config = dict(
    learning_rate=0.00102,
    decay_shape='pow',
    doc_mask=True,
)
MLP neurons of a small language model. Each row is named by its layer, matrix (down: output weights) and neuron, and shows model dimensions 0-127. Each number is 50 + 10 x the weight over its row's rms, rounded and kept within 0 to 99. A neuron's up and down rows have the sign that makes its largest values positive.
A block is one neuron, or neurons of one layer that tend to fire together. After each block is what it responds to, as a language model described it from the Wikipedia text at the highest values.

L3.down263:47 59 42 51 54 60 46 37 36 62 47 39 58 45 61 42 59 50 51 37 59 67 64 33 34 32 36 44 39 58 70 59 49 48 50 59 66 50 45 58 42 34 40 43 64 44 51 43 36 45 56 43 29 48 41 38 60 48 56 55 51 37 47 57 46 44 49 40 41 50 32 53 61 50 42 58 60 39 27 56 61 46 55 61 39 60 56 25 43 43 45 62 53 58 52 47 41 52 37 57 64 31 48 52 51 52 39 41 37 48 42 43 67 48 46 32 59 53 64 55 58 62 59 58 43 54 50 32
L3.down304:45 58 48 50 38 59 44 49 51 62 47 46 46 45 50 54 47 60 55 46 56 50 54 34 37 55 55 43 61 40 70 50 48 68 57 63 50 52 68 45 60 43 51 43 36 37 47 46 28 34 55 49 48 40 42 44 53 40 43 52 57 30 55 63 49 27 78 45 49 42 41 57 49 39 44 73 43 41 21 27 45 40 45 46 54 58 65 42 53 53 35 45 62 41 46 58 42 60 62 43 50 49 38 54 39 57 41 50 42 56 70 58 43 52 53 55 60 42 57 44 52 56 39 47 38 62 66 43
L3.down519:40 51 39 55 47 51 46 46 49 72 57 46 56 40 49 42 45 61 48 42 43 36 56 36 63 58 47 38 52 53 69 50 34 47 49 56 64 46 33 52 57 23 40 42 33 43 46 59 40 51 45 50 58 46 59 53 62 46 40 47 43 50 50 45 72 43 53 54 32 52 42 50 51 43 38 29 56 51 64 75 47 42 29 53 58 61 43 43 57 62 51 58 47 56 68 60 46 56 56 40 49 52 33 65 54 73 50 20 67 71 60 67 41 35 65 47 35 58 49 45 52 42 51 56 45 60 72 44
L3.down592:65 37 62 45 55 41 48 50 49 59 57 50 36 52 49 55 48 46 51 43 45 62 53 36 43 67 43 48 35 60 51 60 42 59 45 45 56 49 51 47 55 45 37 49 41 29 45 54 54 56 45 54 51 57 48 44 49 48 43 44 42 49 51 57 46 68 74 50 43 56 43 59 46 36 49 66 56 55 51 50 62 36 62 38 52 31 88 44 57 37 55 47 58 42 68 39 49 40 48 54 74 58 54 44 83 44 48 48 59 63 50 70 52 40 54 71 49 36 55 38 50 59 48 49 53 57 67 48
Description: The third digit of a four-digit year after "19" or "18", e.g. in 19[9]1 and May 19[7]6, plus occasional mid-word fragments.

L4.down53:41 35 64 56 60 57 61 23 52 69 38 55 53 46 54 46 28 48 43 47 59 44 59 30 52 42 47 39 55 67 56 52 54 51 50 59 55 52 38 59 54 32 47 56 48 45 34 49 34 56 68 65 53 44 54 44 43 48 60 40 50 59 36 40 57 46 55 48 55 47 52 60 55 50 40 58 54 65 34 53 44 54 61 41 40 34 47 51 60 41 48 52 42 53 65 58 44 50 46 72 53 61 57 66 31 44 61 36 37 38 54 45 37 40 54 55 54 40 53 39 67 42 35 50 58 45 45 42
L4.down71:49 53 55 42 52 46 39 63 46 78 55 63 39 67 52 46 36 47 53 52 51 51 51 51 60 55 51 76 64 66 61 26 32 37 51 61 55 64 54 48 42 57 50 56 40 43 55 57 49 62 54 46 59 47 46 55 16 56 57 28 57 54 53 40 52 54 75 52 39 65 46 44 60 53 55 39 57 39 39 39 65 47 58 61 49 61 48 43 33 44 38 44 55 54 42 48 42 40 45 62 45 57 39 61 29 43 32 45 54 60 67 37 57 62 42 57 66 42 53 58 44 45 47 41 48 42 40 57
L4.down80:61 56 64 53 48 38 56 50 69 48 38 44 40 54 52 51 59 51 61 50 46 54 47 63 46 34 21 59 50 45 60 55 51 57 63 43 63 54 32 52 52 56 61 43 52 40 50 32 44 52 45 57 60 46 49 55 40 42 38 63 64 43 42 68 56 39 28 51 51 53 32 48 48 76 62 42 37 57 71 31 39 50 48 64 41 49 69 33 38 45 59 58 60 47 43 35 56 46 46 47 31 41 41 40 44 33 54 69 58 59 54 31 37 51 48 54 40 46 54 62 81 47 40 55 59 53 46 53
L4.down119:44 44 57 62 50 61 44 53 50 66 54 59 49 57 52 45 49 53 58 58 39 34 49 46 37 54 43 53 35 26 31 45 44 37 50 49 45 30 53 59 57 62 58 40 42 50 53 46 46 67 52 55 50 42 44 49 77 53 48 37 39 47 70 40 36 55 38 54 51 43 55 51 44 57 49 52 59 69 54 56 50 55 28 44 49 55 54 57 72 61 36 52 54 56 50 37 41 36 43 57 50 55 61 51 50 66 53 60 51 58 62 45 39 46 46 48 37 36 59 48 53 60 54 55 55 23 47 44
L4.down133:47 52 56 43 49 56 61 51 67 56 47 49 70 37 73 57 57 49 48 40 39 67 54 53 59 48 65 39 43 38 66 62 28 51 46 52 65 46 55 59 45 56 68 50 46 66 47 37 50 54 54 56 41 35 43 59 35 34 54 38 46 48 41 30 41 64 65 47 50 52 47 45 46 39 44 37 48 51 63 60 62 70 75 31 57 45 45 56 52 56 47 52 50 39 47 52 53 64 59 52 49 42 35 50 30 44 51 47 55 66 56 59 60 58 53 38 59 51 74 42 58 56 54 57 43 37 49 39
L4.down161:41 61 45 48 68 43 68 53 44 57 33 57 55 50 47 53 64 58 54 50 26 47 50 48 52 44 54 48 34 41 55 53 68 59 41 37 58 41 51 55 45 50 57 60 38 36 53 65 62 49 37 69 56 68 41 38 36 47 68 31 38 37 49 34 44 36 55 57 47 30 51 42 31 50 49 38 51 57 40 53 42 60 44 57 43 39 42 49 63 48 39 39 55 60 44 53 63 53 38 73 42 70 53 48 38 51 73 45 36 37 53 51 42 32 52 48 58 40 49 66 62 41 76 41 51 38 51 56
L4.down176:32 38 40 46 60 54 60 52 64 49 50 36 54 39 45 31 57 37 49 57 51 47 44 63 44 40 56 61 61 29 53 47 63 53 40 53 33 64 60 48 45 47 69 49 49 41 75 54 60 54 47 45 59 56 41 50 31 45 46 41 36 52 46 58 47 42 71 59 52 61 56 45 49 55 39 54 38 47 52 59 52 47 37 67 45 57 57 55 37 57 62 47 65 63 49 51 55 58 62 45 61 54 49 61 33 43 51 53 38 76 47 54 57 51 56 37 71 37 45 49 54 35 57 33 44 30 58 44
L4.down203:56 39 60 51 63 53 64 54 42 47 50 62 58 56 60 33 57 62 58 51 43 42 44 46 68 42 53 46 54 53 63 46 56 53 29 54 69 71 53 57 38 58 63 56 60 39 49 47 32 49 59 30 33 40 35 46 43 50 56 51 46 35 57 35 50 34 84 77 62 59 50 42 47 48 48 54 52 42 42 51 61 58 46 50 40 63 29 48 48 56 54 68 55 46 49 52 49 64 47 40 51 28 54 42 42 60 59 46 38 50 35 45 37 65 66 47 59 56 50 53 49 51 59 46 51 42 46 61
L4.down223:56 44 53 54 42 59 32 55 51 62 47 35 48 67 42 57 47 57 56 48 47 40 47 46 50 38 56 52 50 63 55 52 52 56 46 48 56 54 60 54 50 22 63 58 67 49 40 69 54 43 55 48 63 43 55 53 58 58 47 57 58 62 49 56 44 56 50 51 45 51 39 40 45 35 58 51 43 49 48 49 47 57 56 57 62 54 43 42 60 54 62 46 46 50 64 55 53 57 60 54 55 33 62 51 55 58 42 55 53 51 57 64 43 73 45 30 53 46 36 48 43 47 52 51 56 63 52 52
L4.down234:60 29 55 44 66 55 47 48 53 60 38 42 53 65 50 49 46 53 56 53 48 42 28 40 56 46 44 48 47 67 62 39 55 37 55 51 57 53 58 61 53 37 48 47 48 38 50 54 46 41 54 49 44 44 56 48 47 44 38 53 45 62 44 55 36 46 46 51 59 42 68 47 46 42 50 53 41 38 35 38 44 51 56 46 56 49 46 42 34 37 53 39 47 65 33 53 40 30 53 42 51 36 40 35 48 52 65 55 51 57 32 53 62 39 59 52 60 45 60 55 32 51 51 59 63 45 55 41
L4.down242:59 42 39 39 60 44 52 54 64 36 35 63 56 47 48 40 55 53 50 52 32 63 44 43 54 54 44 51 78 55 61 45 57 62 50 53 68 47 54 56 40 49 33 50 45 53 46 39 57 50 58 72 51 46 44 57 70 49 31 39 51 49 55 56 58 48 17 65 49 50 59 59 39 50 49 48 52 43 67 49 39 62 41 63 45 26 61 52 50 46 47 52 55 46 46 58 57 53 34 47 36 61 42 64 55 53 53 53 28 50 50 62 57 56 53 50 60 41 42 45 41 48 53 54 63 62 39 34
L4.down441:69 52 84 44 44 43 68 42 64 51 52 63 55 52 29 32 50 50 51 48 62 54 40 45 48 61 55 53 45 65 41 56 50 59 51 30 43 69 61 51 63 62 44 46 49 42 62 75 51 47 56 44 51 47 32 58 66 51 58 64 62 34 39 43 60 77 32 55 67 49 44 55 53 37 46 58 50 56 60 33 47 35 49 52 54 41 55 30 61 33 63 48 62 33 54 49 47 60 60 57 56 56 45 52 52 56 71 64 48 55 41 53 34 50 44 59 59 49 49 45 51 27 49 50 55 42 60 34
L4.down500:42 33 51 47 49 66 48 58 64 43 48 54 28 44 64 36 65 48 58 59 48 71 61 55 49 39 34 46 46 57 55 45 49 58 31 56 44 36 52 31 53 43 70 43 49 51 59 50 67 50 37 50 49 46 36 62 54 40 36 51 53 48 45 55 46 48 66 45 60 52 52 37 50 41 63 43 55 59 54 51 32 35 57 32 70 67 59 62 55 58 44 39 45 62 55 48 55 47 45 60 64 57 59 39 56 52 48 49 67 44 54 35 57 52 36 35 23 32 62 57 40 44 61 57 33 48 39 44
L4.down508:65 51 55 42 48 55 40 66 48 52 45 26 39 43 53 39 48 48 64 42 58 49 46 55 49 46 49 45 49 56 54 57 47 59 51 45 34 62 65 48 42 41 53 37 66 50 44 59 63 44 44 59 42 47 38 52 51 36 55 50 39 55 65 41 49 58 48 27 31 39 44 41 55 57 50 40 33 66 33 33 39 51 65 54 61 39 50 43 23 41 51 51 40 36 61 40 50 68 60 43 49 39 58 56 49 39 51 60 80 67 59 58 42 42 53 49 69 48 59 49 39 32 60 63 42 48 63 43
L4.down545:43 52 56 46 62 49 60 28 35 60 54 49 26 57 26 63 49 45 53 44 55 50 52 47 43 53 59 52 38 56 67 53 55 50 49 61 50 40 45 48 49 62 52 50 44 77 41 59 36 48 37 57 42 55 42 42 59 49 69 31 55 41 60 57 52 75 90 51 53 47 46 42 72 35 44 57 51 45 47 60 26 48 44 60 41 51 41 57 48 38 35 40 43 57 55 47 48 47 45 44 37 37 53 43 50 50 61 34 50 36 63 52 43 41 54 39 46 40 46 57 34 54 55 57 35 41 42 60
L4.down586:54 37 45 52 55 48 60 47 51 41 56 52 40 44 64 60 33 46 45 50 31 43 36 34 45 56 62 59 39 46 63 45 69 30 59 63 43 37 48 51 51 73 50 23 29 48 66 40 61 37 50 37 51 37 35 58 60 46 55 61 36 59 51 49 60 43 44 61 65 51 45 56 64 73 30 60 48 50 55 39 55 47 48 54 35 56 64 59 53 58 46 43 46 55 53 52 40 41 50 47 46 56 55 47 54 55 48 43 58 33 54 57 41 50 46 33 74 41 64 41 44 45 60 45 50 53 43 46
Description: Comma after the day number in American-style dates like April 18, 1985, often in table cells; weaker on mid-word fragments (el-d-est) and year digits.

L7.down544:43 51 46 59 52 50 48 43 32 57 42 46 43 59 61 72 51 63 45 41 43 51 41 59 56 69 34 47 47 54 42 67 48 39 62 62 44 67 45 62 44 50 57 71 52 65 46 62 50 60 37 54 49 33 46 41 43 56 50 46 35 57 51 60 63 55 61 34 51 40 48 49 55 45 55 50 43 49 93 31 65 37 50 52 51 28 62 62 49 68 54 62 43 49 60 40 53 42 46 44 49 52 64 52 61 46 46 67 46 38 55 68 65 38 48 38 53 66 26 70 65 47 42 39 47 26 40 55
Description: Stem or middle word-pieces of common verbs, just before their ending, such as as|k|ed, dec|ides, attempt|ed, thin|ks; also the en dash in sports score tables (7–5).

L3.down310:47 60 53 67 57 58 43 47 47 48 72 51 50 38 66 51 45 46 42 56 46 60 46 32 41 49 49 48 56 41 54 53 45 55 43 54 44 44 49 40 53 49 41 50 55 44 70 36 48 45 54 35 66 62 43 55 60 57 77 49 52 55 38 56 52 25 81 47 55 68 45 56 48 42 58 33 56 52 31 49 49 49 59 56 63 83 60 44 45 50 56 41 67 62 46 45 58 46 44 49 53 38 50 49 52 40 36 49 36 65 44 42 61 48 53 47 61 49 56 37 60 68 48 61 55 66 46 54
L3.down405:57 52 53 53 59 44 50 76 51 58 48 54 39 49 49 53 50 62 57 52 56 51 50 59 54 31 45 43 60 74 58 57 47 44 61 36 61 43 43 34 52 47 48 56 56 52 63 52 29 52 43 44 52 63 59 51 44 52 42 42 48 52 44 44 55 63 89 35 30 59 62 62 54 41 63 42 59 40 42 36 58 42 60 57 55 57 51 36 34 49 60 40 40 60 58 47 58 48 49 34 59 56 40 44 52 61 55 42 50 67 57 65 36 43 39 29 45 69 61 42 64 49 45 71 48 49 38 54
L3.down550:31 60 40 60 41 48 69 48 41 59 50 43 66 58 53 52 57 50 42 50 62 47 44 41 48 73 35 59 49 45 57 41 54 55 57 69 37 62 58 39 59 78 47 45 54 49 29 39 59 55 61 41 55 45 37 53 52 49 65 50 61 39 62 46 37 40 43 33 44 53 58 63 44 50 46 32 43 63 79 49 49 63 53 47 57 72 55 40 37 49 52 54 46 61 42 38 44 53 24 48 51 55 59 44 48 52 41 47 66 44 59 45 59 53 43 51 41 55 39 43 49 48 35 46 50 49 42 61
L3.down581:56 37 41 52 60 46 52 67 47 47 44 47 57 47 52 46 47 64 41 34 53 57 61 55 47 43 43 63 40 46 65 40 51 69 44 47 43 53 59 57 36 36 57 46 40 49 53 48 42 41 44 46 59 66 41 56 39 68 48 50 63 23 57 51 44 64 47 25 46 60 51 45 19 58 45 37 44 66 82 66 54 63 59 49 76 68 40 51 49 48 41 58 55 35 51 43 62 47 53 60 38 67 61 52 41 45 34 43 34 43 40 53 65 32 39 45 37 48 65 50 47 59 49 48 48 43 44 52
Description: Final pieces ending a word split into parts, mostly plural or verb -s endings, such as se|ats, com|es, cont|ains, official|s.

L4.down11:40 52 59 55 42 42 71 48 40 44 62 41 44 48 56 72 52 47 47 40 35 48 50 65 51 39 50 58 46 44 58 63 47 52 66 45 60 29 59 44 50 54 49 39 55 42 43 40 58 62 55 45 56 32 40 40 47 51 57 47 55 38 54 33 62 52 60 60 48 56 51 53 53 41 31 75 45 63 53 19 71 32 38 67 38 29 57 51 46 46 52 52 32 54 41 54 38 32 40 55 45 32 57 36 51 53 53 31 52 51 47 62 29 64 55 49 33 46 35 48 47 32 64 28 53 64 48 43
L4.down18:57 48 42 55 34 63 38 37 44 52 52 50 57 45 41 45 47 64 54 62 43 50 52 33 41 56 39 61 54 44 72 54 52 53 57 62 35 57 39 71 68 57 62 39 49 51 52 38 47 38 51 62 50 40 37 48 56 53 40 40 53 36 65 57 59 57 63 53 45 53 55 35 41 49 53 44 46 48 61 48 50 63 35 46 65 52 37 42 32 61 53 62 51 56 51 28 32 51 43 57 39 59 48 40 57 60 56 50 59 52 52 41 70 59 51 43 46 68 72 52 22 55 42 51 53 52 51 46
L4.down31:43 44 51 56 42 46 43 57 54 52 35 42 39 44 47 42 47 49 52 57 43 61 67 42 64 59 63 53 53 56 70 37 58 28 35 27 48 46 40 31 44 48 50 40 44 52 61 59 51 53 66 63 56 38 57 49 51 57 45 42 50 51 58 28 47 60 52 56 32 55 42 44 28 53 45 29 54 63 48 47 49 60 49 51 60 47 49 69 43 53 51 44 51 56 66 48 45 40 52 39 36 37 51 39 55 58 43 38 46 46 57 53 57 36 54 64 27 49 54 53 48 44 43 43 58 49 60 35
L4.down61:59 22 31 58 30 53 58 66 44 43 45 54 47 56 53 48 57 61 43 47 61 54 40 60 42 52 37 55 29 51 52 57 46 56 41 45 42 42 52 63 56 28 50 49 45 60 33 67 43 35 57 65 64 51 34 45 43 48 64 56 44 47 51 48 45 64 52 44 54 52 62 42 46 52 49 40 65 49 54 59 51 56 51 56 42 58 58 51 53 54 52 58 53 44 37 42 39 49 41 48 46 38 47 54 39 37 44 43 48 59 42 44 23 47 43 31 75 50 41 76 53 34 57 33 52 49 53 39
L4.down171:49 58 48 50 47 60 41 38 68 60 50 43 42 51 56 49 37 46 42 59 46 51 44 49 47 33 58 50 56 47 51 51 51 56 50 56 39 35 31 51 47 54 44 29 40 53 66 49 39 59 62 63 36 47 56 47 50 65 54 55 59 41 49 53 52 52 99 67 58 46 57 61 53 57 55 74 55 57 34 47 34 57 59 53 45 57 45 51 67 60 61 53 59 37 55 37 43 34 37 63 53 43 54 68 46 52 57 30 54 54 57 66 34 46 50 41 61 41 48 53 44 61 43 43 54 45 55 47
L4.down235:45 33 52 28 49 27 57 48 47 38 48 52 44 59 44 33 32 44 53 43 47 54 45 28 48 44 31 51 39 42 52 59 55 60 47 53 38 60 41 46 53 34 47 46 56 47 50 54 47 33 51 64 56 37 42 41 58 33 63 48 46 52 58 61 47 60 83 55 54 38 52 52 47 48 54 62 38 37 37 62 47 41 52 54 36 57 47 52 34 45 59 53 48 35 43 52 59 58 42 47 42 44 30 55 61 57 54 54 36 54 46 52 44 49 45 50 60 41 56 66 51 50 54 47 42 58 31 42
L4.down299:48 47 65 40 55 40 53 52 45 41 46 55 38 61 56 49 66 36 32 53 54 51 60 38 35 46 48 36 46 36 53 59 44 25 50 51 59 41 39 55 40 46 55 45 57 48 41 48 58 43 43 35 52 38 58 39 69 65 61 50 39 53 45 53 45 54 57 60 48 61 28 52 27 53 50 47 39 45 55 47 59 39 77 53 52 58 64 61 44 70 36 34 52 25 47 35 44 49 49 63 67 51 43 48 46 31 45 63 45 52 65 45 61 50 38 55 35 62 45 51 51 28 49 34 56 58 49 57
L4.down313:36 40 26 44 64 53 49 53 55 42 60 30 46 42 65 63 46 63 42 56 47 66 68 53 54 52 53 40 52 58 41 53 33 40 57 55 40 49 51 32 33 61 46 50 43 56 42 65 71 40 37 42 37 40 48 52 61 58 53 41 52 43 45 63 48 53 66 49 63 30 48 63 56 51 34 59 40 40 61 42 65 42 50 56 47 55 49 59 30 35 33 60 59 33 61 53 58 41 69 36 53 47 49 39 42 32 41 59 48 58 50 67 46 46 58 44 53 60 56 52 55 58 54 26 50 64 49 42
L4.down314:39 58 42 30 49 46 41 43 51 77 51 65 69 60 39 43 34 56 49 46 40 36 52 48 34 68 44 50 31 47 55 55 62 31 36 61 46 37 47 46 35 55 43 44 57 64 38 32 44 32 50 51 44 57 66 61 52 56 65 45 44 42 56 65 49 57 63 62 49 56 55 55 36 50 54 60 53 60 34 34 51 42 37 44 46 60 50 44 58 61 54 53 47 54 57 62 58 48 32 53 44 56 45 48 47 51 48 38 49 60 50 68 50 62 41 54 52 51 55 70 65 54 58 59 61 36 42 58
L4.down316:46 37 37 50 37 69 50 63 44 64 47 48 53 45 49 51 51 59 41 34 49 46 46 57 38 58 53 61 52 63 61 43 59 57 49 48 46 55 55 45 56 58 53 52 40 41 61 73 51 46 48 40 58 56 51 48 43 62 57 60 68 53 70 55 55 61 57 46 49 46 48 48 78 33 43 53 49 41 51 58 36 51 51 59 57 63 52 70 70 50 43 46 25 58 55 63 57 56 50 42 56 24 53 55 49 43 50 62 53 72 55 54 55 64 59 36 58 62 56 42 48 52 39 58 51 70 45 58
L4.down343:44 58 46 62 68 37 47 39 50 49 41 43 60 57 50 59 57 58 42 54 57 52 39 55 63 67 32 69 55 47 50 39 51 41 41 48 57 44 47 56 49 53 48 65 37 48 26 49 30 61 55 49 46 45 49 35 43 36 49 42 48 42 61 32 55 47 41 37 74 53 47 66 44 66 50 60 33 49 50 62 65 53 63 52 60 53 54 49 36 63 43 62 51 53 43 60 51 55 49 83 56 43 53 43 49 58 25 39 50 35 65 35 62 43 33 45 50 67 41 62 54 47 39 49 54 31 51 64
L4.down398:40 41 57 58 45 57 79 59 50 46 46 70 58 43 55 62 49 56 40 33 58 21 48 52 20 32 40 50 46 54 56 57 69 44 57 55 59 36 44 44 63 63 49 40 60 67 46 55 35 57 49 47 49 51 41 64 40 49 52 40 47 60 53 50 65 56 62 54 40 64 53 61 57 42 48 46 46 52 38 54 43 50 45 65 49 44 60 58 49 27 27 50 39 47 45 54 59 80 55 48 76 51 33 69 49 44 50 47 37 59 48 57 41 54 34 48 62 43 53 63 47 45 51 47 44 57 35 54
L4.down496:46 44 39 48 51 42 59 57 61 39 53 40 41 58 26 65 48 63 47 35 48 35 71 50 50 38 53 36 48 51 53 40 52 47 49 44 53 57 39 40 40 41 52 44 52 35 67 59 58 43 23 72 48 55 70 33 53 40 42 53 56 52 46 75 65 57 44 40 41 59 41 40 49 55 58 55 61 40 49 40 35 31 60 59 56 52 60 49 58 48 42 40 53 55 67 43 42 69 51 42 56 62 38 61 49 44 49 51 42 57 55 60 45 71 62 60 71 45 64 47 64 60 36 54 52 66 50 48
L4.down519:66 60 45 50 42 37 39 54 41 55 44 55 46 55 35 51 59 51 64 58 55 52 50 49 46 38 47 63 60 46 55 46 45 30 61 38 40 43 56 46 51 47 53 53 42 50 57 34 43 35 55 43 47 47 77 54 70 56 41 23 49 41 59 62 55 54 70 45 18 56 60 42 47 58 50 55 60 48 48 66 51 42 40 56 52 90 49 49 43 62 64 34 70 30 54 58 35 68 59 43 35 57 44 49 58 55 61 60 65 55 62 49 40 33 40 46 39 42 38 40 68 63 50 45 51 42 53 45
L4.down537:63 37 42 43 43 66 56 46 55 57 68 48 67 38 55 39 45 57 62 45 55 44 48 44 56 55 66 32 35 51 55 43 45 66 54 37 36 37 44 43 56 48 42 32 46 65 36 43 48 56 60 41 45 36 51 55 43 50 73 50 61 52 34 50 54 59 36 34 44 57 52 50 51 57 49 48 56 60 50 56 54 53 56 54 72 58 40 45 52 49 50 68 65 45 30 62 52 26 72 56 37 43 44 51 68 42 31 64 42 29 54 40 57 55 46 57 31 55 39 46 55 66 64 52 44 42 46 52
L4.down637:44 55 45 51 48 69 44 68 51 42 55 36 37 58 72 63 36 54 45 50 28 52 41 53 63 60 42 51 52 29 47 52 57 45 52 58 48 53 33 45 58 55 30 53 52 49 56 53 65 43 36 41 43 51 46 35 45 43 64 51 47 35 37 43 45 52 36 33 64 43 34 54 48 55 42 57 61 46 65 44 49 50 44 63 40 54 46 76 49 64 37 59 66 51 45 43 49 56 48 65 42 70 51 51 50 50 46 75 57 33 48 49 53 50 53 54 50 61 45 54 27 50 50 56 43 50 45 57
Description: Word pieces that finish or continue a word split after its stem, across any prose, such as surr-ender, Rep-ort, expl-ains, dam-age, agre-ed.